{
  "n_layer": 12,
  "d_model": 192,
  "n_head": 12,
  "n_kv_head": 12,
  "head_dim": 32,
  "d_mlp": 512,
  "vocab_size": 1375,
  "activation": "swiglu",
  "norm": "rmsnorm",
  "norm_place": "pre",
  "norm_eps": 1e-06,
  "positions": "rope",
  "rope_base": 10000.0,
  "rope_fraction": 1.0,
  "qk_norm": false,
  "attn_scale": 0.177,
  "bias": "none",
  "tie_embeddings": false,
  "parallel_block": false,
  "init": "normal",
  "init_std_qkv": 0.0399,
  "init_std_o": 0.0,
  "init_std_up": 0.0399,
  "init_std_down": 0.0,
  "optimizer": "muon_variant",
  "lr": 0.00334,
  "lr_mult_o": 1.5,
  "lr_head": 0.0066,
  "warmup_steps": 200,
  "schedule": "wsd",
  "decay_fraction": 0.925,
  "decay_shape": "exp",
  "final_lr_fraction": 0.05,
  "batch_tokens": 65536,
  "seq_len": 512,
  "doc_mask": false,
  "train_tokens": 586300000,
  "steps": 8947,
  "dataset": "wikipedia_en"
}
MLP neurons of a small language model. Each row is named by its layer, matrix (down: output weights) and neuron, and shows model dimensions 64-127. Each number is 128 + 24 x the weight over its row's rms, rounded and kept within 0 to 255. A neuron's up and down rows have the sign that makes its largest values positive.
Before each neuron's rows, "fires before" lists the tokens most often just after its 100 highest values on Wikipedia text that the model never trained on.

fires before: "ard ", "ard", "ed ", "ards ", "er", "ay "
L5.down256 [159 138 114 131 150 119 136 108  85 158 161 137 126 128 161 130  90  93 127  81 111 121 119 132 106 109 112 157 138 100 117 103  83 135 110 101 150 157 108 110 141 129 129 148 155 170 113 131 148 109  95 110 137 106  90 117 125 125 131 174 134 118  94 154]

fires before: "an ", " ", "a ", "a", "x ", ")"
L3.down484 [155 105  81 131 148 170 155 149  97 137 104 102 146 111 107  99  95  84 113 145 135 101 146 153  91 143 198 104 121 126 124 134 130  80 133 162 121  71 139 112 112 150 100 134 132 150 153 122 100 134 153 119 130 188 128 145 167  81 140 103 141 132 123 125]

fires before: "ted ", "t", "t ", "ts ", "ture ", "tion"
L7.down472 [112 160 136 160 136 108 133 105  69 131 120  96 138 187 145 126 118 113 122 111 130 110 135  95 121 169 113 166 135 110 176  93 145 129  71 114 102 135 115 123 113 135  99 112 142 118  94 139  94 121 108  80 128 129 123 146 108 132 106 194 135 161 156 142]

fires before: "| ", "ton ", "ton", "l", "ht ", ", "
L7.down37 [140 132 148 115  98 111 101  86 115 155 150 119 114 104 112 140  99 131  90 139 124 146 113 107 130 110 106 136 139 134 145 102 148 132 111 130 156 145 115 128 128 125 119 102 117 169 120 124 131 137 182 122 128  96  92 144 127 164 165 113 168  92 103 109]

fires before: ", ", " ", "e", "\n", "ite ", "ual "
L3.down318 [173 138  80 152  95 137 118 146 126 150 118 141  94 101 191 161 142 124 113 158 182 126 136 142 159 145 122 117 113  79 115 108 132 114  94 173 121 115 113 121 149 141 124 136 150 112 150 142 126 124 149 145 136 159 144 124 112 133 122 169 174 106 146 149]

fires before: "in ", "to ", "at ", "ib", "the ", "on "
L7.down464 [121 108 110 122 187 100 174  89 134 128 129  87 139 107 145 166 149 118 107 147 123 122 195 116  69 122 111 121 138 138 112 130 151 112 154 109 154 130 110 170 170  90 117 153 182 109  97 133 159  84 125 153 135 122 100 164 156 128 156 146 149 115 134 126]

fires before: "y ", "-", "y", "i", "ed ", "ies"
L3.down143 [122 147  98 104 140 126  84  94  88 134 139 205 132 126 156 105 132  86 145 106 169 138 115 107 147 127 116 170 130 132 155 169 157 132 110 155 147 119 149 110 122 139  92 200 144  91 147 119 137 126 166  83 118 123 120 160 133  83 137 105 127 107  95 129]

fires before: "by ", "in ", "and ", "es ", "to ", "es"
L7.down436 [103 165 140 127 132 126 129  94 133 158 147 123 112 111 157 182  86 155  76 193 105 128 121 102 133 127 121 118 105 114 144 121 144 148 118 170 108  90 140 127 133 126 143 132 104 107 148 148 146 136 179 112 165 102 125 149 165 125 138 117 119 114 124 141]

fires before: "ted ", "ts ", "ting ", "t ", "ts"
L5.down97 [116 120 160 117 118 132 146 148  97 146 115 136 101 145 121 110 118  97 121  73 114 143 159 117 138 140 137 130 147 139 149 133 139 128 124 140  77  98 138 136 125 134 118 155 129  78 131 134 129 109 115 100  93 140  99 116 106 129 127 112 126 108 144 120]

fires before: "s ", "on", "t ", "ic "
L5.down422 [135 140 127 154 130 136 144  97 157 113 174 122 128 117 101 105 150 114 155 109 132  88 147 131 111 164 133 112 119 145  93  86  66 139 130 130 150  95 134 134 131 170 153 168 156 172 108 143 124 135 135 137 155 159 134 125 125 159  85 133 117 126 134 133]

fires before: "ri", "k", "g", "um", "ry ", "ic"
L4.down86 [ 62 147 105 131 132 103 143 103 112 108 112 107 136 158 137 106 124 139 127 124 116  95 155 162 176 164 179 153 119  97 118 108 111 114 108  63 125 135 180 188 159 113 136 159 137 132 104 103  89 135 140 137 129 160 130  94 118 160 155 126 117  97 175 132]

fires before: "y ", "y", "other ", "is", "al"
L3.down357 [116 134 139 143 116 144 114 165 105 126 160 155 125 163 135 128  59  91 136 163 140 134  69 120  93  95 115 110 117 136 203 156  95 109 113 105 168 160 148 123  99 145 107 144 106 122 157 147 161 164  98 171 104 126 126 115 131 132 127 152 146 105  86  94]

fires before: "by ", "the ", "m ", "a ", "ip", "ur"
L7.down195 [149 162 127 148 127 160  85 132  96 133 120 120  91 144 107 110 123 121 171 123 135 112 113  92 105 124 178  98 121 144 129 100 120 133  94 114 122 110 122 130 136 138 184 136 160 117 148 128 114 151 121  98 143  72  80 153 177 120 110 120 108 182 151 131]

fires before: "er ", "rol", "en ", "ent", "id", "i"
L3.down175 [111 192 121 133 134 119 145 137 105 134 138 129 115 115 130 147 162 138 117 160 145 111 143  86 117 101 157  85 159  84  93 140 143 103 140  88  97 136 169 143 159 153 149 150 109 101 147  83  90 172 157 138 129 119 161 166 118 151 178 119 131 121 125 147]

fires before: "| ", "res", "fe", "ec", "|", "st"
L5.down223 [140 169 154 159 102 117 173 113 127 105 153 150  87 145 130 103 123 140 101 128 130 146 169 166 131 174 118 137 122 144 126 131 107  89 143 119 143 120 118 114 128 127 160 127 123  67 131 103 155 134 159 145 130 141 152 108 173 143 122  75 147 108  90 129]

fires before: "is", "ic", "on", "en", "ican ", "om "
L3.down224 [124 146  93 128 166 133 127 119 131 102 120 127 121 166 155  99 136 120  73 179 119 123 105 159 120 138 152  86 129 107  85 125 132 154 129  94  84 170 117 164 120 135 171 112 145 143  86 105 162 117 134 128 119 154 106 114 145 108 142 137 112 146 150 174]

fires before: "| ", "n", "er", "t"
L4.down60 [145  76 199 107  84  91 145 123 102 139 104 114 123 136 115 129  92 140 143 147  48 157 139 137 132 135 154 111 117 124 143 136 149 162 115 127 166 117 127 107 153  87 127 128 129 126 101 137 119 128 149 124 116 137 115 106 142 111 149  97 121 110 128 114]

fires before: "a ", "N ", "tish ", "an ", "W", "d"
L5.down62 [127 136 155 161 197 160 115 124 133 118 161 103 129 106 168 114  90 113  73 153 120  94 141 102 138 128  94 162 115 141 158 127 161 151 143 121 150 108 155 119 196 140 135 115 132 150 110 151 107 172 147 113 127 143  98 121 159 132 104 105 116 146 119 136]

fires before: "\n", "\n\n", "si", "ar "
L8.down97 [157 138 120 165 126 143 109 110 146 130 134 143 129 140 120  94 116  95 144 144 188 115 135 148 111 144 163 154 174 117 144 152 117 104 152 130 136 144 162 102 149 139 138 128 120 128  56 126 141 116 125 158 145  59 152 154  98  96  88 104 157 138 121 107]

fires before: ", ", ". ", "ut", "ign ", ": ", "."
L3.down87 [126  88 170 162 135 147 147 126 109  88 174 126 148 137 159 108  85 113 127 131  81 168 127 111 120 114 137 125 127 146 134 135 125 135 156 124 105 162 106 116 155  91 158 148  82 151 143 130 132 123 172 165 133  94  88 124 126 161  98  94 123 133 142  90]

fires before: "m", "v", "m ", "ant", "ad"
L4.down256 [126 132 106 120  92  86 158 114 128 141 112 112 138 118  88 124 113 156 125 140 107 123 174  91 124 114 123  93  98  84 140 119 150 160 133 136 154 178 108 124 107 161 126  87 118 182 101 129 136 107 128 103  96 118 106 123 138 116 130 122 136 140 116 108]

fires before: "- ", "m", "g ", "m "
L3.down467 [118  91 132 132  92 101 132 121 105 127 116 148 118 105 120 143 110 182 160 134 137 117 152 144 100 137 143  72 136 129 121 191 114 151 109 131 107 118 115 130 106 127 142 123 148 152 137 126  78 148 181 113  97  96 121  91 184 139 113  95 119 116  75 129]

fires before: "in", "ain", "am", "'", "ri"
L3.down81 [182 139 146 131 139 153 113 118 109 110 188 126 128 135 165 158 166 116 177  83 172 155 146 155 139 115 134 127 152 126  99 133 132 133  98 120 121 144 125 146 162 126 198 129  89 114 121 123 134 132 129 107 138 169 125 107  96 124 158 139 166 149  92 118]

fires before: "ec", "in", "ain", "ri", "ab", "ro"
L4.down416 [113  94 158 137 117 169 170 114  89 154 155  95  97 140 102 182 107 171 133 135 126 138 116  87 118 147 115 160 150  94 118 148 142 111  88 108 156 119 138 152 126 149 149 134  86 144 127 160 160 132 101 131 152 136 185 124 123 127 161  84 126 126 110 121]

fires before: "\n\n", "\n", "\" "
L8.down58 [116 122 135 123  71 101 164 127 172 146 135 114 134  94 118 143 154 145 141 139 162 123 170 130  87 141 166 106 104 105 136 159 112 134  79 101 134 114 123  96 163 131 138 100 137 139 129 142 135 135 106 180 152 107  98  85 107 143 125 124 126 120 139 120]

fires before: "c", "ally ", "ed ", "al", "ati"
L8.down144 [108 133  83 165  93 115 161 143  80 129 138 132 107  93  83 136 139 141 133 138 103 146 106 120 118 123 153  98 126 165 121 119 124 151  93 142 140 102  63 133  98 105  73 123 106 123 116 160 173 134 115 129 136  95 117 135 114  88  97 117 151 146 114 153]

fires before: "m ", "-", "ip", "if"
L8.down189 [122 128 107 139  97 139 119  92 112 137 136 131 112 167 114  97 110 110 149 138 164 166 120  48 145 118  90 135 135 101 144  96  93 125 111 149 181 111 142 123 167 102 128 146 140 143 147 147 121 132  99 118  86 104 141 138 103  95 119 146 136 116 126 109]

fires before: "an ", "a ", "a", "ian "
L8.down492 [111 146 137 138 133 139 154 114 106 135 101 141 172 126 134 119 160 133 149 134 100  81 157  90 108 131 147 124  86 160 126 106 121 130 137 108 104 128 168 133 121 148  97 134  91 148 127 105 129 192 160 161 122 196  95 134 139 130 150  92 116 146 142  68]

fires before: "ision ", "tic", "t", "ents ", "ent ", "ti"
L3.down55 [137 129 141 123 102 135 130 139 134 112 104  98 130 160 144 173 102 160 133 110 127 112 140 110 145 160 132 146 142 127 116 128 115  91 113 108 105 181 179 147  99 127 147 141 124 150 141  94 179 159 119  95 163 151 121 154 148  92 123 108 107  86 137 132]

fires before: "st", "et", "d ", "d"
L8.down137 [ 87  98 135 176 153 153 113 125 111 112 152 123 127  95 164 126 110 122 101 108 167 148 131 160 138 123 122 116 117 107 132  95 102 137 110 125 123 128 119 158 157 135 119 109 124 160 138 111 116 185 165 135 145 153 106 146 143 137 142  97 121  94 161 156]

fires before: "ed ", "st", "d ", "v", "ve "
L4.down76 [128 159 125 173  93 119 111 102 123 111 133 129 135 109 175 142 126 154 135 144 119 120 147 135 126 140 115 111 144 111 108 126 141  98 144  79 103 144 144 125 119 117 152 144  69 115 164 140 162 111 159 136 127 110 153 151 125 147 106 125 103 116 114 146]